From a checkpoint of a small transformer trained on Wikipedia.
Size: 10 layers, width 256, 12 heads of 32 (4 for keys and values), MLP 704 SwiGLU, vocabulary 512, 8.17M parameters.
Architecture: rotary positions, biases on query, key and value, tied embeddings.
Training: a variant of Muon for these matrices, 228M tokens, 3480 steps.
MLP neurons of a small language model. Each row is named by its layer, matrix (down: output weights) and neuron, and shows model dimensions 0-127. Each number is 500 + 40 x the weight over its row's rms, rounded and kept within 0 to 999. Numbers have three digits each. A neuron's up and down rows have the sign that makes its largest values positive.
A block is one neuron, or neurons of one layer that tend to fire together. After each block is what it responds to, as a language model described it from the Wikipedia text at the highest values.

L6.down0:469515526501482512491551436565533469530499523474501451479512465519510497462571481467460557465500412554518556559425454426522591448475531467456495510543434515469563456474455463459474436513474463523523522535367459544445472544512499455435436466481516542420473491554511476530539516510464491457463527485496572482462515486511472459514456602510528516460510538518452497477481536519530565532417
L6.down136:440531517472392441510503517497486510517540587564541488535455465457479538502495502534494562470451520465477472472459494598506479545466443522580465504522490505472523491456493493518490486498470471472529489501543464463491467586487498489498489564457518581445514452506501482496590548516397510479574563460488469415519500454467539492524511518486582494427557549541445519400560535533541555508519
L6.down146:480568505507500416482438463486532469495480468444526479464526500536473454495457537512523487472507544508456465500538551448482488490519520477578478550507454431506510492478502568509463521483635482455451530499480497453496473466519531553385495481498526479539510444416502558556514497521400508470542499464499421557483525473544485539481511450460498477573458427487454497488518478417519468515530
L6.down272:472476526529521492475513473482573441503480482486514482525502533524468505543562481527508466473484463476537465467459432437509436476502515588504489558483496507454447526461509534496418483491460492454480519507556505499465508547437506511390480452564471494522454516479497495510463488530462563445487515418547466477549530445505512443464496524496489445538496468514518470472463499476545540559563
L6.down294:426556501492517498454561492512533461493519517434429531474529458513513395426473537498581469494507422530415466476578488444527497506533526416469492468510495419534556505540556533469547502478505537550550496489497514455482503525466565500446439464482520493479518546460542562554482480442517461518511565500441451450467436436520474565518458426428488561509505494487480541441566531520476501475435
L6.down314:476472494525462547506525428552565491499430529548468599563485496580517489482502471584520500528456521598517470547502457543485550455409539527442563518543485550539463457476569458487467492532426527507508439475461446486496435464495455492524518463520532498504466498552527480488573526508431495503509434481570485481501555465449501462476534493575557439437535496549486525459484475479514521514454
L6.down640:470497512492449502473473518511499496498513537546451499516532475447382549558508468491502517494516519510474393509471446491429494516535551524486537511484551480540480523450468539491523499485522541514463474568487438560505478518449566540504530462460548570458490523457501512542556527531509423409526535518436537535547569436501400492521545495466576545571482489517516528532514562515489570520508
L6.down685:584558514514480463520520533453543463452498547491552500502455478546514439419535522565451426571387485493508503580478529414447476524497568492508513501474511473543454421451488481469529540513500461502502422469531520478518483567462513521498562493432493494552516503456521500513470460531435415473419515471480538501522473507517476481532482493494459501553543454483493560499525520540456496444473
Description: Word-final adjective/participle suffixes. Final word pieces that complete an adjective or past participle, mostly -ed, often before in, to, by or -ly, as in perf-ect, report-ed, constitution-al.

L5.down152:544474532540513527525564499507490483504503526458484506445535465483546495492552494465554501550472501550470500467510529484494474533491503590535525516510509544526567521562442520452474528459477462469504579511584464511457494521533491441487413491497537501519435426462523527559548526496620541402464447471414546548553455498542517509536547512528539603446550451486558479499471519460531463471490
L5.down268:541548531468534490534549509566515522601427487491508456505549556492562473504480503482499397481480429522526576463522501536466528481504480504453451430471561544560505536484573492586459505461512524452505494506514520505505512421464504528465442525501568580529495499526444460518505522493469529471477470547524541563523428513519459456497456543490464489506488477579542560486522520495491504490505
L5.down360:477502455486480526511489507493451557546493444458517465502429505540464496502447515461485510527503481505549476469508574510428506482536539553540475501453579555491516511465503501538504511545590463500488546605475527560442516569513523500502466404483533455490541553550532466530517432555473558534550512502540402509525428457503496615469498489553447513448479524468413493464428503430542524497514
L5.down459:509478469514466453501480520513554457496533530442488524410523443375446535464487491473449535480414491535573419502510459476488569483448502434446442459556520547493468487523560509494518516503496437435477492511499529528496538467455461523491588566504558540467476472530492542521505496515538442493476503514460504556453488406532479492527463472488555513566451493530491411527477554526463537462546
L5.down472:576529507452454486464511468478618584507506501526466544524548456580460447490526506468493522508419503492485455467438479522471470457452549485431483525543545495556434564501466533531502519483524503500526541509503519444403478478488489582476480529449594536521462520480519529539475537487489541456518513450451453478495538455483430526526518512450472612496447523411487541552519511501468476525491
L5.down492:472491540544481471529461498538496521550467531473500462436534517558491483539540472527498552459503519598511540511444519488456493490492486491513507567460507477525462504510390474547535516458536508455475440444486473543502567518473437514531527537528559453541546407565571539436538468552451462435528557441427478496565483501444524530596484486551508532483487509544472478520510461505509455524493
L5.down507:535435501528510549502489511540560479490557525535453554535487555510496535502485520476463511437505485532550471471443537550469463500494518473520485494535528480480551511495481482495520470513453563457462560511523406562506502604555431521521530482426460528514535530455465492502450410421489505539535501456476457519507512475504446486489480513512403496409448489415456529507562496510574482479542
L5.down654:522483484484460490518483566521501558539457479516523505409536488519515494456554482526496509431438558514565519492434513468479434455439452549458532457516506515521565568521430527507528493476465518478486435520453456387535454490495469504489553500474499469462479475511497549549454474416511522506463391479485448515459500506533451463512511472539527527525442599485489488506576490482425427500481
Description: Line break before list items. Line breaks ending a "- Field: value" infobox line or paragraph, just before the next dash item, heading or paragraph.

L5.down44:538517464505530478512470497562547516545403583529542422559514496532569474544499479485511524516525512463494571468473524529481522514535487506497443514538549512532455560550528467482402541483544590516510451525546475503571542529499540524504462512518510468399507469452486564545415459519469495494442462506485488512547490565489540540533501531494498571500490485397533415480563458439507525493476
L5.down54:584520525535484440473555504487477496510490511574490475432551604505458503505508489481496577552496512511474470456424471421457498523531532575496532527504564517551502435483510521572486498462522542520556526508413527529502510446458526464496537476497480473484435468547471497547466483532501470472484512455497548525525521459490586527507437464486484463475448507484569472543500478528466531480426
L5.down157:486477490508570513562544490418513435550565470522451420490548560516567479493476449497521507614501447459478571440536492505434541458513524561510465507545493519525472479510505593494481503540462554543538542538514443493560524489479525487505484418520437520490500500534466535469492458489504537504520541513478529490496514520487448533631552496528530523573485500497492423497552468522559428484434
L5.down174:528448488453489525510509540550520470518488503460429453543499520468518504509499451537515582562537466481512435492512484516424532449461510529522502544504535487510445527536430501491477497572518502546449605550527509497500517499454533533575438508533528601404514518503409557482481519464501435491476488507494561521549502502530488587568554564430466479486482411514568469500561493486461452425423
L5.down226:436467506527459522505527449528392460498508545486516489508516540516433497490491488502513482470521511464498514388495501487488522448465555481439489529536518524561518489530508553505494545486527556515469526546507517466566504495510533486493394481513410471483512457457513514517498478504477532489485458501489474480555524557445490528489545542460539609522464502512457504509544417479514466517471
L5.down319:505539505511491476483556503387478488504546478419433469538510525499501530560541500477504473473478535494492510536482473445472509493473545547499532487538542556511451468455485473518527442512416444506555567566498484539470552540423503531548561498383541523404506483508554482564475506557520583505513475466496534474548507531524473562523535530511516527478404472462542426593529551479563467529501
L5.down398:543480470545450468453532547535522492513491581478453530536494514606416482513469442523556533515551508465584518432563526507481484473534562480501493503564539394479502532542533501454511509422513476456501533474449497561483451452524504479591489523481519552539447508532506551469492510470551413439472437498450462565490482484462496492471511517468519485425531529481538479490518449441488409417556
L5.down427:483516534470461516514488523470537498494482457504512510489480544556510494503550494491493514498514578458528555489526486499466548463441467552516495461504534537575401501468493574451471468428479508434506551508575448494480525568488596504452503540473562502531510445578509546506534551492512568498464507479463486513516464519473428506491501454510541422436500573447533500525507498516526488564565
Description: Nationality adjective endings. Final subword completing demonyms and proper-noun adjectives, especially Russ-ian, also Dan-ish, Austri-an, Portugues-e, Stat-es, National-ist.

L3.down219:552518442452443518456430510518470471469499470454503532587519552472480485455473529599490547563504513443523531521525465573506519475535515461514455593525460513480483462423501505542441492510528450441537491521521497506477440492545550415539500452496547499502527473541434496484461601506555463501448481533540486503451482468498547504466562507527548509517531571501537464497564520414492441499444
Description: Word-completing fragments. Final or near-final pieces of oddly split words and numbers, chiefly nationality endings (Americ-an, Austri-an, Austral-ian), digits inside years (20-2-3), and Wor-ld.

L5.down105:467563497424472488481533528494565505461521517445444461476526532545571499500429546442521549566524378483511464487534609521471488497512471484449539520446490460544458537513498494520490437452485514486546504456556476492488573452458525506551533433466466553520534482465526533516534536570522520444514486503465453523560490508468477500487482422496490515543406491502508460530429508461506514475414
L5.down395:479480403506543460478484503456502548547499540494524525530554564554563391510545555560477486485502507493477473530530503484488502464478505474528489490580473479579495500495502532455616510481510553412538474547389486469491605555592473515479521512517497525441470481459385494544547484452500463468487504517455503497537467517464525505451555512459580488459434523505528474476508507522539495464500
L5.down583:428452493452502428497500467432471532555450505552471493448500501498442522495498503508526460489458484466509471548479434503465550482511539528548538520431536503485551490525473465500521523546494518499496625504483541474445503498490573475482509567466489503485514491498554426521454438555522465558504507467495510511554528577504438497524501488506534557511485529502454460552532525472509483533581
L5.down600:474469458514486462519549537529484501577543481463469520497561562527530504487480492549458494550543424565590480450523471435449529518448463493513449519496499543555500534509468473494500533556535527507468454424533481553483524518561510541440488486496471475531573531536513543545596492536425546467473518475431568443480470498487485566423567449466509489529482500429484527487509497487529454497471
L5.down601:546492537539535517510504539455452411573497534498538438539463534542463476575456523525553505569478469492468505435510522459471471480522501483481514473506502501474496505482464475495539528525487577529502566413517464429453535541466515499527511570575485514492519470525457559527512456488491520503502521541426554479491585511500444583456514495519477482508502541471524485543526487466472514510512
L5.down603:527494443454500367397438583554447446476493558487486510530462610501454535517461513510501430562486497569582482487502454498465484420506492519504466506552498590510497454468489398467471513488440482480517467519469567474467539505528487540552468538544553514473535559502491484498511432479517466574494551486438546483469561450549451486537476448568390518526534482457484562550441521467519452484511
L5.down639:495531527483500455516476469530470485608472526514471558501425512477476524562583463536509545546505453513504529453528402439494440459492513521559474528533463488543524550537546556489560409499453491491473489514490558478425569463479506564497488446458405522502539568509495498498511466574555523467539554540455512538521553496554473518463524392502500414502484439541541475567483532487470407431473
L5.down644:464545465491494522456478522459489468436510544471466553464499558445496513447544459589507526541612491489453459522516465474534517543514514497519470519463511492557558487498549590463521562481464525532469461471497478491470488469524525508569456540483498454493467533479509532461473566500490494448488416562482468533516485514605457448535477511555406462482453433530507496533549485439474478436447
Description: Adjective-completing word endings. Final word pieces that complete an adjective or participle before a noun, such as plann-ed, signific-ant, n-ew, substant-ial, reasonab-le.

L3.down618:548487530441478478497528444542560492536500540487425464540510487503458479523502461568511561461548515436588457537583493443444487514524455430496443591436579530459463498503482507513548529518526476506491513554460438468503498526461492478503535496516496535523507580495543520447503448512483531503551545491485516463516506446494484521559493483532501524443471537486527501479451555504409460526498
Description: Parenthetical opening bracket. Opening parenthesis that adds a note after a value or name, strongest after numbers and dates, e.g. 1.90 m (6 ft, 1994 (#94, Famicom.

L5.down0:526562461422553481482502464502585563463447536518531438449532504512515603507484453467478462520521463504515489517502529515420468471369472514521484499527525453523497494530600491505490506507500541480476466538410458450521437453477519540478510443521598485499518515497456448472496487488539564480434537527534486540570482535464475527600436500483479509541485459472427560559552476457486497430442
L5.down147:481505470481515502494487486508518588517538508471485398464557447501498515482517482544494537585504465485435509533501528509558567481557581522453505403536504424527474522560485566533546382524493488489433450474475522523498453500452533504539470580509505547534516512512515520520529507488499491477526502496480496488529448485517509499463406533453560600540552524494474478534475503391439570523518
L5.down182:566519518511450588546539476457512532506567543465539491479485457461503565479502452474515566511603552534415503540386567489456524505481508466527527468485532496480494538479486553518490522495471557509527483483554516516500473498491511498519530509443472482471530517470496538540557519485585486449486472578493478424518421532505527543496553506517476570622523495457567536482550521494514484452503
L5.down265:530523496480512500527459503475497535511524490473534492481497462398505523510487447546523406501460433475479459511534509497440488457477502533464469480528473420472485576472522531566532486558459432464497474487376540464445434524492517506493489548517506478528463481489502513510474482557512418526570457526541571539519465548466537548579575473503527488497447526417528475497553525462518466503506
L5.down270:482452509434411534482443494504571555478491583570500515570528490443514533525481465504541522554512482473416444434521535481483543448481562463483527424506474444522421527524550551539510392536492440559480480465463444493518462592481494545497563524478481523516476520475494543556526494521539491563501577583490487476535473522482505482533498594532518527532498480507440459455522507415527431466507
L5.down407:470548525526534443511496448472559569507461518490525495469528486489508516474409556488581486477489494522524512470488504528546468461488523503452484513524396435517520555481481446464462470523520546468456504430468449491572505481518501494475523507576456495509598500506571574495498559484538498492459503535499439505517472496528491514436425547483518524555569524489562551466515474404490458479448
L5.down450:522561522495523500514495461500446538513474583504504518479513545545563500463557534478508517478422482500584491529522456524530499490466430484452461514539498486509477436453478529496529468472500527547532431476480467478530533553528519547418523544458480456578554500517536514482573479472507531493508508512543488494456542471531547555503471544540443426423480535483460503526485539478457514492507
L5.down649:513417514467503512486489539449489518470489500461521497534464458449464496560515444506575488518501572446444420498537489478504480494508475603520453535505520464501467518484479489544493504532465499514528473500481592453566454469535552565520491436473552492452483455455533453499543498498535415511512476449426428519510537365508445472479462530459451513572499530412460532528492484471586459477519
Description: Adjective-forming suffix pieces. Word-final suffix pieces that complete a split adjective, especially -ic and -al, as in econom|ic, cultur|al, Leg|al, Publ|ic.

L3.down645:569434506473492455468545596510509488542465460526506526488501495506460549554493462527472549526472491455487509578465433540526570468503543502480473475561589502558509537561514483502585481434548483485471492508468554546533487571558487562497452453569530535472534536545486462429449516477516480516511531495475538493500434579476502478503566542543520480495566502508508466531504463502487502536515
Description: Year final digits. The last digit or digits of four-digit years split after a prefix like 201 or 19, as in 2020 census, 2006 film, 1988; occasionally closing quotation marks.

L3.down698:534503532453475480517542454565532500530540508481476563468560481447497414450482499496442484471443519528464508554515491460562467501461559523530493532479516493498519522530597587467479458500490543452535461512546539468536492502487533504481414432509434521510480491488457495555492611468534494459558426502481448458517464549503503600530473517520563540522491529476531489508472442392568474477401
Description: Word-final suffix completion. Final word-piece that completes a split common noun or adjective, especially econom-ic, plus polit-ic, histor-y, Part-y, Cour-t, Secur-ity.

L5.down67:447506379479521511470571562539547508546539527512450440532508520575460456514482476545497520500493508531558501613568508446519466458490552547452469526476608477541475476543512477493440507567451471520523512517523407477461467509519488488481482561489497471547385503449540554548476539520488520517514483531582532499510492467426534547477605535528553502465573473537535542522522469511492519488541
L5.down230:517483477548520533436556525472536525492483473508505499509528490491568530531530523453501547486470549459490427518493512471535448498588542544541508536533495485508476473582457522485574432500506492467503538478528511542456465516462451551456485476395462475492503489553530481418462532544540468487539450541511523541462532423515483461471500460493434618458458499467490518570465476528484465435460
L5.down394:498423536599496408455540498609515437426529488510548502559528553449552537534546480393451483511541485494511568483467520564460500499527522419543491501537477465534491504484569524449579564474462503520527550481496478513533499499580483548460501457438497492543514414547524534454500540523604522461476521437571571467462528414473510511437445447486560484483505504482433552481551537484517479577527
L5.down455:456546519535514553509488529434532512477494503592360480487572536489524500538441498513517507475503567528529407430532572500521468498531555466571482463530485561510470531462501521509454538502523503498531437410490546503500490600537488445503590543524489494512485537500594526618444499564540461464512546534493483480472498520497502484521469552528551555485439454526494475517428487495462458433482
L5.down471:576466549546465490512478471548432527540480561463455567494510483451500468509505488542492580418489457422448471538552568484491541554502435445476515462454531526487553508460477537456502521504545476542521510466514460484533488492531466572421525534500512510488497460459537502457549539451490517539493515535527515506589530421499486510518527428496485547474520513556483510440509436472416487538513
L5.down584:453460497520469530464469432517414516476473495517472534450529431527471457466493469472527519535484490493509532491552526496536449458511478481483531505538473554448509483479517518537433529481504502428512437451536548472480486459475525457522487486495402484447434515556493509547540478558521521518501491545489524498527532532499460500439543504472537510457538522511467471483531554451503519452471
L5.down625:479455458468399559430536475570488407534445488437485576510510506535493514499540506569468496516526436481470485570514522490501526530461506448480535503575530508485557475538556472503493553421493438510471476460469516477448487509427473516478475499528498457478428474442536507500451544460428478423522517487475618502521515469555502489464475510462491526463485522456503514595423490444466427463569
L5.down631:467463445471510481447530471481505484439492546507472517507493494443523447455472555522528534444494516499419541529466416480488507538534511463539454518524478507527565667461447515445562510526513523452461454466442483479440515500575543525463451460443491485462482463516514442498483459568531533442525474568472488517541486539527496614469462493461533507486494519481527479481484466527459528485435
Description: Opening parenthesis after names. Opening brackets, dashes or quotes right after a complete name or noun phrase, introducing an aside such as an acronym (BJP), date or conversion.

L6.down45:498504551499494475506522381441547456496485459442497549462486458487484377472486457490527476477476459515475492515523501472508498445531516513499439452531544476486521511478458521477508421541431605523428497404446570498435565489502553496472424561455563449466509451516461539520541508502543465576553540455499456466510492530490413506516509527508513502479515455543545490489485485503530469451484
L6.down101:527544579484441475480483485442483503489490453417461515444455470568464478529505444441524537538434546504523474464565510527456517516493491553470474507471508483445421486549546500463517500476532484498505545547485458464474519481437469452465460511445537522543473515513501490563526486524496487464463492564475415532519536476500477529526439555469464563504622535459459501510479521476498509506546
L6.down102:487535533513553539487461412462519502488463471496504505478484464495437482518488514456491512464454515488487492498579533463474446554510533578580521437487569532521547498536522522519443522439485521537475543488575499549524531499455492501475503528511477546524481572478459499559445575550459459496487509515511524519545452570536464444485481489465462476453523568394451512535500505438498516476516
L6.down118:555446461519469491484485509480472540505573489544460517576522468493437468516472522534505562517471490530489574446560577520517479515428501438611471506510540520500522518565514432479536483513503524537479516516472482479420553544503450494483449440544473497513523432526480464502494489431499440483532439421402585506460459525480524480524482415534514541490535477476498490516494533546443547516460
L6.down140:474468523482544471462494593492509548475504514489462507479546526496582532551430535526615448543459511416495491571519523504461468460503375415531536463491448448540520482474528554469446513534489512456504497492437570457539489594572527463499475532527552464561568524503531520520500468445512532495535509471536500487464495513503441554402505534482456469415456470485477537535467552483533513533426
L6.down387:458530504506461387483470495497512447494536521499462515498470482489448454545495550522472493492415488516532494512605478508533451509439404471503501492524535531554490487497511423470539509488469497570431583474500503520494495436511481527560493435537556568557507488512493480519479499449505449447439492451501465502539469486499396508432476487421489453516474470570455516399570471454570448569554
L6.down498:473426511531466509477478434463516534516563461645509488499442488469538494538504543552462503448431463451554515521519474541467477472565459539439479459423503505456541462484500432481445563506525495450579498492466499481527510480490457493476528538512496522493488549449435491500528477481486513533480478456483503451482535502496555389507475510528498588527530487521480526442541588545582488486436
L6.down661:446535470585439567525466523503445514484537523529441521448512500584500521523550465484522526477537505522579524500552457435543532510402511526493452522447483518505460404469514512507489467551529474444514536484502453532530535456520540528442484492445507465534513560535511510489451518495522502491554496485511532445587499543473503494525429453528433564461456522632504529462518560456534532508506
Description: Infobox end newline. Line break that ends a "- Key: value" infobox list before a new "= Title" or "Population" section; more weakly, mid-word pieces such as sing-l-es, s-ou-th.

L6.down21:469504518489430513488496511496445511567526456545333475487495599480492512495464484462566495467445489530478527434498493455527552555462495481526551535528561405531488530451427490450517474489548559419511449528518472493501477557483519455508450471463522466500544476538455508495463497481483473517481503513493563507512497501570479545540513556431514552529567463485568502494500534439592488492499
L6.down30:500474572495483502513524562524489438494464443472445451558427504529552415502480477488472425470503455531424425596433539453483469495586557526561485519455483462541561462513560500521460510479480466496498400525509470519518550480449531551467447542529510491462490511517469512532491552453505491536451493481442484548496433551491515542524542494474455578521482490509492499502573513539489546557494
L6.down68:486508508504516476497432463533539535564427506415528523527499529519475507482499480518537486482449411507544540485471549477526522485427522496506482524524494466512541471491533557414454540488552467517551467457463416536514502490528472537461530542514518461477439449535528506513510514496489480510530440494465514459472438486398448478500484575470532477468496436513529501536510512454474546583498
L6.down184:495587541490429551539477536546534474479492536441497445496558474435434511556553428574504543500524523508563494425484492539497560476528500476495506542497552442463447499447594483596486529477527482489502487514485458540485560466502506621564477506578506583466551498516430507489479433465528506491434442490525532482485538463486516470525467493543517484503491538477535471451549500488627486459513
L6.down348:509497477541513530444479469558431534472422483554464492490450502527442463474487501517552402471592567444517516489495496495473525527547575487470455491516383443538511429486521595431557522521514534481487447514522463593493536528488496532413455508505503497583496516510474441434490519475472449437452482545513492506551514489448478538513474479508467591474495475516543511524511563462544434523550
L6.down428:499494521545495592477535484453511527496501470477457444567459491521489473504515538504512475440432485429512501602466499467538580448481482500467550508526496448475443454457515547539501527447482451476515445531544470535467463554481456595547503528435541559523538506508455502546427446481586454568461498450477526439486547493489491493495529532498442484529513450522522505518569499433548458510518
L6.down514:545451532583468505461487519455543556586451478460472498455550460468508426496431475513490533460457550531469525467500487556527494581487535460470571460496469421464466500532545452520461486505515443550480529543498545510558438558519567485545470482548523581497507440551511518445487558514460516495532488514497491491527476470569423419498467478578505486511519496507509545559470531515554492458462
L6.down656:518442500492468477492549503464498546533519480448519448555587480525486482484488434459553491496494553448434567542485475464519593518565447516486492548515506475474465536467562473526477471551484525482519557463522446497534504483480489516463502511569479519461504513459443570485532480545493460490499471518538494554489482468561483487471461541533554585444541465552488547523503432568520576558491
Description: Mid-word fragments, opening quotes. Word-internal subword pieces where the word is not yet finished, mostly "ro" in Eu-ro-pean or P-ro-vincial, plus "pro", "se", "o" in g-o-vernment, and opening quotation marks.

L3.down363:503476480557527521421545494422498531569493489450500456511550511526416514476473535499482432499497537524538608567566562517514444471507496463560423461467510506515511493543475489516540503527469446507474558495458489504418517545520521459538466535438537472463403483448490516488503487504507572521530529445469493500486454451499466554523506503362468468477542475469501493445458415519558477465423
Description: Blank-line paragraph break. Fires on the second newline of a blank line between paragraphs, tables or lists, usually before a new paragraph or == section heading.